config.yaml
n_layer: 13
activation: "swiglu"
tie_embeddings: false
beta1: 0.9
lr_head: 0.00657
schedule: "wsd"
dataset: "wikipedia_en"
MLP neurons of a small language model. Each row is named by its layer, matrix (gate and up: input weights; down: output weights) and neuron, and shows model dimensions 0-191. Each number is 500 + 50 x the weight over its row's rms, rounded and kept within 0 to 999. Numbers have three digits each. A neuron's up and down rows have the sign that makes its largest values positive.
After each neuron's rows, "fires after" lists the tokens most often just before its 100 highest values on Wikipedia text that the model never trained on; "fires in" lists the words (lower case) most often at its 100 highest values on Wikipedia text that the model never trained on.

L6.gate409:464417604547467511429510499414494409476519502508500536530441445481516544421516475526474585577497516421506475499511529496518432400420458505576502537510571399510492487558543537421578475475520551540489550526608480487441464519492454489474494506519497503526474477571462587420483572477491578499421442470527433483480485549623524450482482422536439504512457522532545488552629518558563520474463578576512689551493403498502509507535596571418483428448494422489454480481499483495421608562449507494489647498488527540405586471477482478492523489475557460522503491490460462446507548450551588584
L6.up409:511551517594367515461482477522497426490501502464557482504502540557581473594534539425422413437504473509497391491572418530483461469492441564494509504454435544503530539531439505539534505544494450517499516593395491513519540500415471478538556347512477553429565463432537462574524443568564477467481438497489503585533542479558441516490501485472424423530622455483534445363497457447455516553545496527448445488456538537485524558548458438532477528486527554465504391566527516492483405486451563479463471531572444535532404523461458546463508478483565477493499397577532547570508488476511525438
L6.down409:587470510531485565442443526407549441461604402504547490405525530420478436519620524478441523569537512552512577556560448550424496570475562588468417483474438550458505461463523456541473597545489498454452501497545507456490401441546405502450463494532427514516470504534520526545517479526537617519378529504460413433485538592514486457546514531448464462474494556488474566527453575598444475480511500577526605500525505461518468470447508489500513501519588491577414546515535460548493612414481504532554541468574464471515463511559513471446493474503448459546540409445450469476549518480533560557
fires after: "a ", "is ", "-", "in ", "his ", "as "
fires in: "a", "an", "single", "year", "first", "new"

L3.gate646:506520521491517517479481570538548501493529508439555478535540462663504443574395555474567425572514467580561517404575465521543481472543435569490560577517458462456583456407485450481548454502536504425479432483593525467591517566472548447371514494447523485450498531404466478508511504387497394518543521396532407551489419492544499480529524490522511429427471443541505493424476601499515509493437536495605580489616570530495527381527424539516562518533394575485512493446505477535542454544468455503566513471481504481497385402545460464501441433523564568423448538414480425520448557476546523552
L3.up646:524478565524482442558473490522573571491572536550591463461546437607552510510572401540597487481564540505436551560419494525511423509535412556458532459510578491536563467458495560530490486517516476535570477499384578580515435446485569445506468484571504545448447522469507586425408438518504428546585527513468560607538488492528501484588439492530514407593449531498478484532506512504493528421480541523496564458522464435475558520449516524434442581542450386479468447565581470416515520400539452498453618623568480538557518442605505606514474538543530475481526468541422555480517601477527540452
L3.down646:447474469603477498561483444486496487420430518491471547473552465504460516447574463465514527477512508457524565522410525455552569479480534435526524486471537558444511521564516519473532480495428425504545565512428555549503480389426535517529425415550453500478463481479441628565455426533424548479484482475582478493551530506515528516489542577455469487632420469517435451551538518504510540539500454585512522533516502485415483518452532445530477563551535482496507484508512506424527452442583442531493474561544452588554530468475547525592510473517521396531497537626529535536558501483480440398
fires after: "is ", ") ", "was ", "an ", "\n\n", "a "
fires in: "a", "is", "american", "an"

L7.gate198:498461506421439504487459491407454475512423544524420584535510473541433555492547487400497438447454426576577578476511516417502526497482438530511513482497492519459479546458399545539472500462511558628547521569440478537589568553482532496477514459472386497521428475527451588509511553538596537491426553499567578584570482532434526496424497496461551471484547506461401448414563454502512516495474469441602481510478445531524479481460496506469467418388499468530542448546539571548469470466549566521558412493517561410479456483428426524483417478551557488499493579498496519479571609465502571574
L7.up198:586491462540497438481510549445546413474513495500586471481461484512429572526518468485502451449466484553513491435567544523486476411489496470545517469520410557434497571545563556551581511482557540560482411547520512530491469463607553461512479567504463449599480464443420490517588591563421548409510525476506481462499448499497506561471477488453466499501466420531453522535519471540528546548494515502380485562536590469545423463520510479402415497420569493555425358526540553501533437564451452554477461467552495491504472438461498435510479481501554510490459528557463600475465476475527445432
L7.down198:483502432429512538555458533521467535491551551484483420502583489449509512517546439535489476421527551568571508541436562517531371546506494450549520530505470530404484460495487493454622472492619600490648428379458494511477497525602498513494483437559431569537508496568496485506440537389544383450468522569630494515478457517487571431440583588435496453422514472539506454453461489476547599554519458562483491488499480433488450485472530520566601396481539540487528545475530472456518500450447525515365500506535536503431562455467571538506434454464554593508457472563480525520538539487476509536
fires after: ". ", "\n\n", "\n", "life ", "| ", "=="
fires in: "after", "as", "during", "and", "season", "at"

L6.gate274:435428543562439592443514511491501433526462538526449506479487535538546542480454580389448429457432558644439563555598451445492527435478364493550528501515517507483508543522490514526501549487472503484474471543540524490518503451603511435387456439534490339521459489503449474508536505500515535524474605521449480484430525524527461560416544606475451516468518514472522470444465605537482453443493530392512522474506528494545475498521458491457409381461455472426523543469407565538501425509498518511530441436551513459446459482428483541520465510530481455512439445466493531394430436418573483538
L6.up274:415494428503541542460476471480465431487477566513518505509437577530463482411536545472440391479486450502429428556407579488504514517462401469465444479511552552489506581488454562594548486490508481494462452546445489460444414540562466525424474542417468517465470576458474422511562504525545510462408477585525479491469396504417525448419513543461552563518484487518514494517437503598542507567514573465483454484539476484491531425475522434474538470557528489549519515525537460487504476471464609601450343497559495520507478437497464432581454425514466553443516534447488399541589446505451583541
L6.down274:550507506454560483524589468515482502515557420444417527566541545448451512451467564486522520588573425573427447552417494532487496461467508517529459474541535624445486544511442528583537476351508432521446532505523416450574507427482513478500539424581456511446590536526512507479450503474553451406498500507499550530464469527510392520427528602491612396594498442480512487471445437525508497502491491570453505499498561355556459443618519469529576526523500543461484508486497453475586517565467457498508461485431563531454459525503600470502449507507627485528517439508494596553530426539504481479
fires after: ". ", "the ", "Gu", "Mad"
fires in: "in", "to", "early", "madonna", "guelb", "war"

L9.gate673:518493486504523476460599597475562476496412522537597509526551475551509603473487487511578489496517584468470542430497502373517529471461564536520524547436569490613491478452482512520509422522466536375550507530505510427431452598447506539495452455599464449517425475510511500515517511446519519521356504511530592446415525462535614429454537449513539504462583476475448518556516575549537591514481493493561536470540482541460550532487501438441488400453456433476588496468480535465506486430510438484571469533504456545552512579475440600507433530550445484531533499423595409496488440472488556399
L9.up673:508440561532555442474586433446490464544512445457432576450546552474501527523528502520484511440474459546452456485518608518475584513576564523573417446542361440502447422486508500534448556502512490466490486486467483528560608546542505521510626507436611443458481595537528546575539471465387489465462437514511514411564489508575592536494567553465430441459487513529513437529452628493480514512505548554468437432477576481421529457507540531445493547466477506447467442439475468594511495557505528468580496462529482591478558552527476482527533467369483582506496546503512551509562473498502471501
L9.down673:539533479509510507530516520477378475508589505564546470474610432558609432556450531452552534549450505516472545497482529591403472481508469519488515401493350490478487478434510502570458547461490491536473443460451428439449531392505405547538541579459576499542436553444427556541538433519506455475513433497500470489428564472525562605479492498449468463496436439481514470505459552592521517552378433525436527480468498378491563494541551422534455536455430463443525477494467562504500557500532551495462542451419532544550526514510473485567591517456562523495510502399513544514552457443488462524
fires after: ", ", "in ", "of ", "on ", "the ", "to "
fires in: "the", "rhode", "northern", "new"

L9.gate45:482585559556487538487443488451540407515444539505574557556474478449436535383497547491418540444492494483540448499466471443569448531519435507566491459586498445458577499481476544459571458522515525493538468559598472528484469543498511482457551468600471558511532463639560483476455530518520490472467526541535456543582419398544533484479511608592398521457561539502430465533494622475526543510638488393509526455482477483434490383446528542520533454558502557453479481470446481438468446636531553537541450507467468517493581453481544499513494552458516503535547510506547411522559536478509442553
L9.up45:407545502530515496512501424448584434551520483552410510461522545579480484535489513437538498492540390547530468507468517514555582456453477504534520456514475533502542490423583467487529473542398430518487473505520484498526429494486494423476515506479543481581507364541577463516481522467496493532488509580494522458454438417517446499566581546546390493418530464586453438541477472509479466412442526464498464484548443492535529500510571504448436450513509575469560513484506617500447554557572539445555482565427441548547486480445559515477505566338483568512491502465526473546522564426566451541
L9.down45:596520444562502609506576540498524457475427282500546503465422498462506495468513556426514498582469501499486474540515467490472503459484451613545507491436526475470398469465534540502518519471500458565455441494528467416487482516482511389485473592385532477508386471400514505544490495472530581507427578496399547485525586502473500438528419502496585502594598544544529427452591537434477493462497479450421438513534528468512518407444535512455508467361479576525527555501511570504490463510472569524548595530468492490542476527426565459337484432446511491439565575470521578481496529531557513458
fires after: "he ", "was ", "who ", "she ", "is "
fires in: "was", "is", "also", "not"

L3.gate155:520528545547434518449436597505409520442539532511527504410511472512528546479494481516520503480536454527543495534542495525547419531509571495630500501473439500487461542375542459482586533465581544494547535519540520512565502593364473482420561514406469397504432482533518471506544443519563504554497523415551559471475497497525407467538484534520573514461577470555477508496503534568403562613481420457493451465541507389531458473539598475451545474474516502474522492587482450425491508527517452505667602494568519492428469526545519454602477495485354517475501473528536424518566523449521477493
L3.up155:545544498476377431515494462459460477548452499453495493486522495470478494475553507507341549567459469542535557564473449546477479520479492533535540429503508436553534397465482408385509471463483579486421516557501532459553556522476524542513498501528472587547487492466544569545445502564434485541474477494508650532512522569491577497454411416490525478504554470513558475487534468417498480504523435441475506546589500407529485567436464454522448560523565545440529452464510510598439530588527577507505429564575371531581473477440453544461500368486480441467460441571510507409464466461567490484
L3.down155:472491518475499620557515593503552510433444464547441492482515419516484440442458496471514461595496532501513448496475446519504407459476566564557526514529521492450471507438449532450466473453565566409433597547578470524491492489535389511492530462516460535518539476426493467494533477513510486537507443465555506554436528519503536520444429534499456554495469457429501504456528496552493476512496532487433609410542554509467419550428492501474565523530560505499578594488499543458474434498530539474462500513472408514538566592361365503554476487472396458453532495551451504519527450477503473516
fires after: "member ", "part ", "members ", "As ", "because ", "out "
fires in: "of", "to"

L4.gate139:508478533516594547466350555552566520545421514465550534513518526595506479526546430502523558479586392537521464482515466512492482547599517446587462506499462521480599538507573544423545600461558529488558455563521498474537530436497613452530463551513457523476480397556578591474536514450574511554473484498576531502585523538519486511506601521513454495571548474553467551487471520481390563553428395517575513482585567527499491613468623469534414562525417511471510583581460525457475520465543573420534510467467352586548436485491550514580499538528480532415497536576554565541560546444480515473
L4.up139:466560512481597557499553471534500525514453508562487600501480553459485629435584512526535521465496454445569499611510489501495583550499463437578386475519550409472579443519476504534483554505464460521544528559547487431502512561523493566482473458609524539549527582607488540468524529506541490542464453558507508508483437557571534507508500457441457394513481477488567458513568548472523461461472528557521481397448499541520514469400495498516416529526521611544537470446536450576529495382494447415556537484505449487450415530562515535590448541505574490577496496427513614604588486370493480517
L4.down139:566528507490499591403517501514484609497540419547408398522507529483474535485493475560507487489419425381549559501541447532515507441447448502413492482493514464489443572488493505562516495494433463494556402514524498491579389470553522487479491512500512455486507425398503511519515485433435483432525555484576471526380471421451505512395477571528473368508596450471441473504489555533435432502489480429434581541436456492411474412499529551425460513474432544480541461494474511542502591483453467557532539505529480421581523531473575523484451534539480517533460543490538473444552486551456415554
fires after: "was ", "is ", "were ", "are "
fires in: "not", "also", "often", "then"

L4.gate46:430427492427483474510520609478499464513490452497475570492480440512419530501461504498569557469557519500521466470402514608544466470496489489536577613505415480442482505486464469521594555498458488451496407588588570500507550525463539571523477453503558588447498496472554593544489532629457562466541435544487494520488473496507438571505510445461525446470479477510488561514577570471409585514452544532470452458548538485529494462559586573564496537539494536474494543347497536529543404489537464486441456349477499520520491602451537589504488517505440497504597564470538487522535469448565485588
L4.up46:466568554613549488496491500476556555432531409536576626453458443426551515526450606430503485507518483493547559483453418528455475470376455469512610459415457509558475466519562415510495401536436506502563525550536551511460584519438514493544507475451478507444467481414490434518422512523509538519446463511429415478560454478544509462502542538417402563519487578534511467457498529565513524492542498456481519473469600525603496479512409512430458468524552491516468544552458482420466555466483491575542576546526453477466524538478455541493485604473506617508493372585585538540488431446495562535
L4.down46:383473468450512520518513512547521462449530635566414538476460428511532548527503518543554551548460477516524549590460527555486578512492500389532477473458506470519577468498567490495482452479489446471557472597514593516456459527438486519482450614608508577517508441495450586566547497551447505532507434462585493462496426484586506541474578597570405534480422511566498527567446493518491529568539530492550487494517437600548554360504447501521459497568450587568505486480456453596535451457430478475533635497523501442516545530390611510481517431454552517537552481548481588597495463565501532442
fires after: "of ", "\"", "'", "the ", "one ", "on "
fires in: "the", "of", "way", "and", "a"

L3.gate513:583535463456464570421501391467557497500593553489461513497466540521420555499519510555447548445518464521549536508489535540480548432542455467502419476492499443506517431501488392471454486498514420616456490638499599490529550571506425431505559491503596528540581547482490523529530514489542508532612509493490600461518453395452469458520506499551531504503460543585591477466486500569492465452595459412508522521551474549500454532459541494545420524544555532397503417504461460437435535517579541544532581538382532518506579604408499557493431515348513454408507498500495398473502438529511598574
L3.up513:513416507504531446434612550495504426469520527442494492510537440428517562585445470552563561572447569488471404541468514516500441609550480457454442422534489495471554490487563477559489505497527450463497526516547547505439548504496449477476446529594571516532544475505410483469553548448505543437459530551557504455495440437479554490414511527518592524513512593526467561461498534589516514512568509490508485626503516526387506469519500513554536499489472476558535553547471486475504479477540452422512494465517511529513525531427466491576497521591649496377579535538424538477421448439473504565
L3.down513:527532586468498513499435416496510409434532553581553521442426513508480476509480504540496480526430499665580487501408516501502488534535539582573431518535489491513519406471482400497539523447370482527479452573464537460444539530380500521470513436585518584538512542598569496469577508476498443585495474456527594524432481465389447450457495444381480446488505490531522390503583466524492571516566502418569467497512524552476550477464548450473537493514489452463492385546482445515409486471527448497449515463508486375558582494531496549431385535501501446525477558446588440377420465496507537529
fires after: "the ", "The ", "this ", "and ", ", "
fires in: "time", "university", "some", "end", "he"